Weights of a small transformer language model: width 256, 343M tokens.
MLP neurons of a small language model. Each row is named by its layer, matrix (gate and up: input weights; down: output weights) and neuron, and shows model dimensions 32-223. Each number is 128 + 24 x the weight over its row's rms, rounded and kept within 0 to 255. Numbers have three digits each. A neuron's up and down rows have the sign that makes its largest values positive.
After each neuron's rows, "raises" lists the tokens whose logits its output raises most directly, leaving later layers aside.

L8.gate94:119131112125097152111109147112114150129090128136108141097163125134104141113133102103137134098151109099129144082166112175134131122122131174153150130134129143174124096139150123132133134163104161120113137137162081077132148162127129125176113105168158117098087108122111178138136109139120114125130127120126114134122114067124167139134075104136121119130144105121126093164126131137136168157136099124128160110144136115112105051130097088117159101115168104179139111146135100179120136109119139124127112090150108123114140098146154099111134109122161169173130130143157149138151155141128157136
L8.up94:113117156132124142123139156141149126102081099094113125134144160149158104132153093180152124103104167146112134136159147155142117117107160096134098135118128102155105128138145156134102136177134149090098121170149155082130150129162137148162112132155105152155153139182134141128136099107076103138144108153175172159106142124161081123169128118136138117126136164106110150079139104093159111106142104135112142124134137096057129105118089101088152093143144173140155134126120124129121146123102109134099135102125114122118135120172167138089112141198128110144150124130164128186143144137105125167
L8.down94:159117139115112170138142125120127151163109090096129101081151114172142126123168091127140148131094107131118137148107111134094103145149131142175149094171119143116153069107139128140154138124117139130124118130165099135132128133139137133137168095180147102111106126090107120133150119157137139109121162129132105100109105101094117136125077117176143110111152176124102107095058153159091105141133145131135138124148114121153109144135132113145127133100131071158148138120113129151180140116135128116082140158124096103121109105125132121116164136089104130155160134142117106092125100129129103091
raises: "ny", "rel", "son", "ass", "ser"

L8.gate115:108108137137129132098148119132108143141113128096169138144030148129138141128170156139167161119110105155115160132162147145153134083118141171115121107191132131148111119146091132157144164165115131153161163089088142112105166099136099145118122115072135141160125173137135108129146161123134123132110090098184094169147119144119155148159133138104137140129080140079074110101158113133097133132157122150119081100149094134115127139119147104088107163140130109184136121152164127133101081177148117111137145114132133127141137154104118134107166163105104147127131137127150102096133188161146138129
L8.up115:105109116118142099131149156084158129110129092139137127145123128111130103122143102132170129149132093137125123109158126120091127108084169137164123100143161160122093142129147131133183158112163158106163159085106100116092120086122130129103118130144148121141132142086107142112147146121190118164126114166146147119124124086115154102160141138131137110147104135085123116162135093137153148091137154130118098143096117145108133116109136137086116195135149108102107151145159143131132139151102128092156139159099106114124165158143098157103112172118123122170135171124150130125147132083162128115
L8.down115:139122109158119122102119128082112152069095119121122128151101125127115145136110157109135134110148112166104129136173111112145121108138116138145128112093127125135134180089109145127141128119146135159168114133111121117105126105135150103120134160112148118166125182137129156138128103126158150096126092159086160154147154139138107169110134112146102122120117140145125103169113141074123121114159124116105120148138056109095134127139135134080143190134131082134145106116105064100105099102117109130098136114121129113070081147120073101089098162090091166083137161170119123153133158165152111116
raises: "ater", "ories", "ory", "olog", "ological"

L7.gate540:097100103155126165131119116135079158151101143107118129149156138130138162132121126106116126124172115132140107145138129123129143117148125127059113127122102091172095095123132102078127137133090087113153106168135154120150119093097175160129102111137098114122124095130154143092196138148159136100136144133138122109146139111120147104113117125150123131090112098117088127140077152181140122125129143123109134177168104100131131128152137090106140135136108156126114108160113155173130152113110146107155123104173123121165112148140133150125140170143146157121084144140114102150147135127083158189
L7.up540:122152108142095149132102096113107160174107074152150134127163139166094120139111140079133099125148146110121117079156159124142102179140107132095139111129105102162146174131105116170179128162095117094132117161152141127166126124161129142110062151135131117127118111143162132133149150114111114097140158131078133113167171143102141112140117119121142090116147138088083135137110120099127087103161118151094135156111137127127165130158149160094109158143056123111147110130140127139131118108137117102153113092161140153112162138142144126146081131172095134121139107158129119165167130104185132134
L7.down540:098147116123095124098114138131131110144110143085088106122161179161148156173163145191103114134127149153114134140137120128106110090125129133049113151100117132121170058160152142147107146126185109137163087140096130136147115097142145165121142148113115092095116110124136084129146123128117161102094103166152112123119135092136082143127134152165148135115122179110116125136085134135160131111136097147115156126156123107118101155155143072121114123124101147133155131114131114157142111092123086119150099158149130149150125091140164126127146127127157138116112150117111156132160133118135165153
raises: "\n\n", "red", "rs", "\n", "ra"

L3.gate35:124159084122075134174132112133160115121120116105149090125128093130156093102125136108122121146163136137166136113101115056091150101118118151163133122153124104098168131126083115143117109180138123160134167117109118063119153148122148137120135167140075116149120144157096109112137117088146125121152157118136127099107140135099136122137162150138066120121103104090140141112144142081132090126117114083143132080139115141133104122146156123156111152146155128092121142117135132110171152095099157156090113146153084183121133136127109115111100097099133078117075149111091101113121172114103130183
L3.up35:144100138125148129155143107124181116141112116128170129135151115112143104120087132116129182113164136124116146073116107083158081101104133112177140104134162086114126146113183115129105094147129166161112151138128148096147131104092073130114164121167149103126160147124158105102146112087162130151186111086090133092134117084134137186084156102102128115112142094090157142163193116148141093119106118103181133137124146115138144119144106099110107146119120154172142149159136133099131131114158127139125131119133106108158158152154130102110112136103120142147132112154106142097114157153140148128
L3.down35:121108137152122139102085088097117119088111104114136075109094111150120096157096145143126129135084102098171130088184118109102164146107119105148129106132120129158148138132152119149140123099140135111071168151109132107152139135107132139136139124136082148157132117150141132088115129122151147170118118177147128159131116154091102114136139148093169087147101116113147123115064164104076118073110147166149102159151175080129117104157159112145145112139112142122138139165125087114126150125147119119108143131179160099107116110101152113129122141158119121087127167155144107137106128101109112098
raises: "rain", "ruct", "rica", "rial", "rian"

L8.gate383:137119127115158114131125112142097100148134121120133122113138110114141092129122119124126071149123117126146092142148140124136121115153189132124103161159107125093103095148124137190136108157070146119130111151141107108122133151134146124183133137106154132137106103104129136181120146164113109137119087124117126123126093138088129101150111124143146143113158069098118097140150142151140164198122136114127177104123155109126165107168162128103146137150117150165142130115154118122111188130100082138169088121144106137144147145166184130147171147100168098116116134126112102110133109132107126116
L8.up383:132108113134168148160160128105097114114127162125145094107164112117153126161158125122142110124167088154153107129127147146148155131088185110155144137116119120092122132091123122141102110123158126121132082133157111134102128100125151143156154142134146120088131102165160161121140117157127187117137125134125139116138144114157106083136154117108221148141152140098103123137088147140107109103134103095179166130086133126170115119143101128090163128218163140178114122111099106136144126173115172157123101122159135143101124128109146102106111138132145120140134155145137139126181138136095145146
L8.down383:128100137169138085105137115120130104163129160122181127107122066104154118110159099130117105159140143157125135166106100136133177105132178149119085145142113120122133126137151132192133106152120165125084091120105133123119151157132097106116105118112113151125145092151145156131151174136154169117108143107160102139150112138089119169184119138143093109103183137141171139103128146133108107144142117122136114184159103115149119109146158131130120136116119122142140124131164105112110100127100126135139120114107143126117132119148100081127151166118166155121158079098126095153110121141099164115
raises: "al", "ali", "aria", "hip", "aut"

L8.gate666:102100055130137127130071134146115119173114143138077144130167177138157141138142123147150102130118150128114096129109143151132127143147127090110153087117089103145111081116159112113147145154098109120100133122086112104097144116153118126139099107146180125111139135123118107107130152157117159160139164103133164119157093141103145142146124136109170119105129133179148153152176147135112115170098108137117095164131116128086123110133097139131110116101126193122117141135131129126097101154114138156122127093165095122105131163151142117073115138127086139151111113094135137103134137129136129100
L8.up666:137125107148083135150083085143135125142119098157142114164109138140154109167134154131149140094094145098122132110114120156120148134144087161115120133116101094113120173132155131133110151093102136121125141097080151097099143084101132153149113137152139153095123146123094118126145116123113117166125116086113162147110110144138135141159117076140151151156115108115126164132118135122104128072087132154076124145128115125118119131152062128135138145133151147133127152149117080135108098177129121149103126132133120108113107141116139118163138103073127105143165084053142140110158104075100136138
L8.down666:112121138127107133139108149126142143104129127086068107151119073167159161117126133141107172102164119095136134110131142089138101114119156113089123143135140101110138127164109155159131112106122094152150120137131128115131146128151128139169165107129135152111136161122110072102173114139113107175105109129151151138133102138141105064103118074159133092115107068133123122102191145098123173073137104093153102134156091098117103151106115098130114120124154171168133134133103111139102138138160120154170142128120119117109120093160132151105118121136145186138131172142160088108104140141072140114
raises: "ian", "ologist", "uts", "iar", "er"

L7.gate607:124085123121144134162120133103101116150111101151108103153151125124180145138130128123087152144161131145116111145163152148083121125122146117097159125140143141132097103123094157123147138130139141131154160150145120135153099141166175152152115136123108157120107142128131145098136145145090146108120162132145121180091092126098122163123112124144128152091127100110133115162134116070121172161151167135160143088139169112119120154062082105185163158113129145161175135129150104109118114147098100147139147113086133119121152102144101088131150141118091142112096145126127119114124125126157189106
L7.up607:089133109140159115136121125168163103103132181109103104140167132121131154167158122093164146138128127144112136125146147141126162107099155071118105163111125113105098142153101154057148115160113152103120106132142164100112153103160086109173114137125169153123132157148112102114102170122152124145185169113146111173120090130128088103148138148159152130084163132128104088115152120116158101128156113149142149128108118097114095085150140121121140151060129147108131107148121142149119119117113103118165106146164120129120134134134098104147145129170057131127138128125105120113127141139101147117
L7.down607:122135105121139173163131139123089126140142139094140140141131157083103130101121147141160105138116154089112111116151127157100104120178119134142130124150131131153129119079183121153158137157132121138125104146093150161102104134114098153084148139100134110079093161181125135085163104134127089149072165130115158183161135113119075123158164112137096083109153107149156098118132085141124106143175121116107119128190136148160136145140116136065138131116133128120131150129127126158124120173145149112121117158120112146149132120161108106128119126115152130146142078133127147172139130108110127122
raises: "al", "aria", "ally", "ew", "um"

L8.gate618:120135148126137104077144105130119182146160150100154159095126172084118127138151116132132164104100098102135120130124164125128155086102121147127153119096101097146187096169102098110141101109139099093139101144124093121166123125147121126106136106099144132102181136088096161164133082112117149115117121137102150147121112095126129116137098091122088141127105119096116122118125113130098150104125106134119152164114136153097170085102108128147124151100122101125108119159140124126172154125104099141083140115119130154110120141144150112145122138098140131091132153098147127079129151096135098137
L8.up618:194125148138121114129110086101097121155107126137127190133147107122093130177102138098154088124115105067175124129122101132106192151137153163118145089163115142135176125157115167089093117148129137155135120116127149158147134161123128153173133115059128099138144158160117085105128145138168107152179102134110118126110102122135113161143151131121128123132118124122119150126106121138126153117140099104126124107112134138095142088145157121071157112110129126126124127159149150091158158138141126123128131086146111134130132126144112129084117149147117139123103082060140101142096134132127124116
L8.down618:102130130114146155124094102137113076132126138113135145105120145105168141108154166111121144159137083110144123137149163120112121123116164107143171133105131126136152141124114128104129110147090118143123100137122088145089108074123114118087108120063135119124128132160102129161121120157172152127100119161125102086127062105106141117144119132087103129145136123083138134108125149107142147121119087152090144143124132140114150114094127146128146150126098115118095110159118140129173100141155154145117147137129125154134142164163125089182049107133122160109142113134161159074156126085124149139
raises: "ject", "ctor", "ction", "ct", "li"

L8.gate335:159107111135069182110127126130139124185155110104161158120123101134097156127148165161135126120144130110130105109133124091127065139118149133124115133154119123211133150150094128129119140097169108148163143074086169153112111162121144125140138149087138131142098141093150149123153145132132115161089134120096091125121148155159149147113139138134100088117187107130159149142121106096138102162141149173112129150128103113129151109101148135114182127112131141077102112151099165095067151128131123079137140104120172105131131093132075110143116165131154132130176125163142107156094112104105122162
L8.up335:170095152138093154146108086143121175138115112117132159111136165146120150099175154144155113097127104115114119100123119125168083102121137176170149128138134133113140147143107122124142135083121116161153110128092138134175094151118099133132164097137084132086101156093086108125166183096096124143132127107122128052102131172150138089137128113133084094120143133143118130142107128162148099126144079126135151128143113131172137111141129131112132139125127118095115113125141140094095117118171161087129173111136137113129133125148119137100122152158125106145094086151135102132145109135117127129
L8.down335:163089102083147124088157140146134113136121115118177154150154179129106137085113127147119117154161114127114102118123064150087142138132128165102168106144103160128136078139125125122157153119137139164165132145073115094149103123148098135101162141118115107158091102142102111123104143083115118160140125144135135126149124101140125068109074133144119098111155084159124123139113128121132127150122098172110116109122118098123131135156099110155139141092139120079122156100082129150104158131111149125133147136133151148130125131096148131111149142151129089133083083157159115122135136110125128124
raises: "-", "\n", " .", "/", "\n\n"

L2.gate667:121143108131129135156126101134113123152125111182138124125161179117101139138136061136133111088098155133156112090137150106176162140089132131108116109141166105164161098145153112127116134100148150119122124140096087085092157149137103113156117147154137127119105072117084165105098104082157140158129108125132133148106137160134113149129145140149138141129124115119087106177171085167140111117148110106179120136161150128125155126142123085160123111136111175095104163091133146136146144129140145140099148148138128110083147157140092107071093121136118105104132114125106145161130124130126110137
L2.up667:119179112079147141081113109110115134144130094130139122169154182129132123138141126126145128096093184106122111123131154107158110137076102122094141127155153142170131148115137121111102094131198116158181104127123160110120132144156114108107115105121142105144178116175120123176124156100141160126127159132135141150130160156117095149126131083156095110145165149115081117171155105126143139124129108104113151119122129177144134133102104132162124104101134150129072173152176118150140117122118135103129118124123140126121127180132069121135135141121135111157167123143104083149132126148124116137
L2.down667:156171158156108126117103129123146143122127137110116118143100093138109126115136138158116151078143098110109169131128103056115086106133093165103161125145116135118103147141121115102121133139171137174165139146146140118115064128122152131140124117136138129164143186098187110134135103116145139124141129151118131149113171108088140132143092125134095120091097126123138140110123092108112140094121101101139099085138098105100116135094144078069089123136125146133118070107145145140139145111128127122173089146127148135089093138124108060158172113093117153125118122153143139095075116126169160126
raises: "olog", "ology", "ments", "ological", "oe"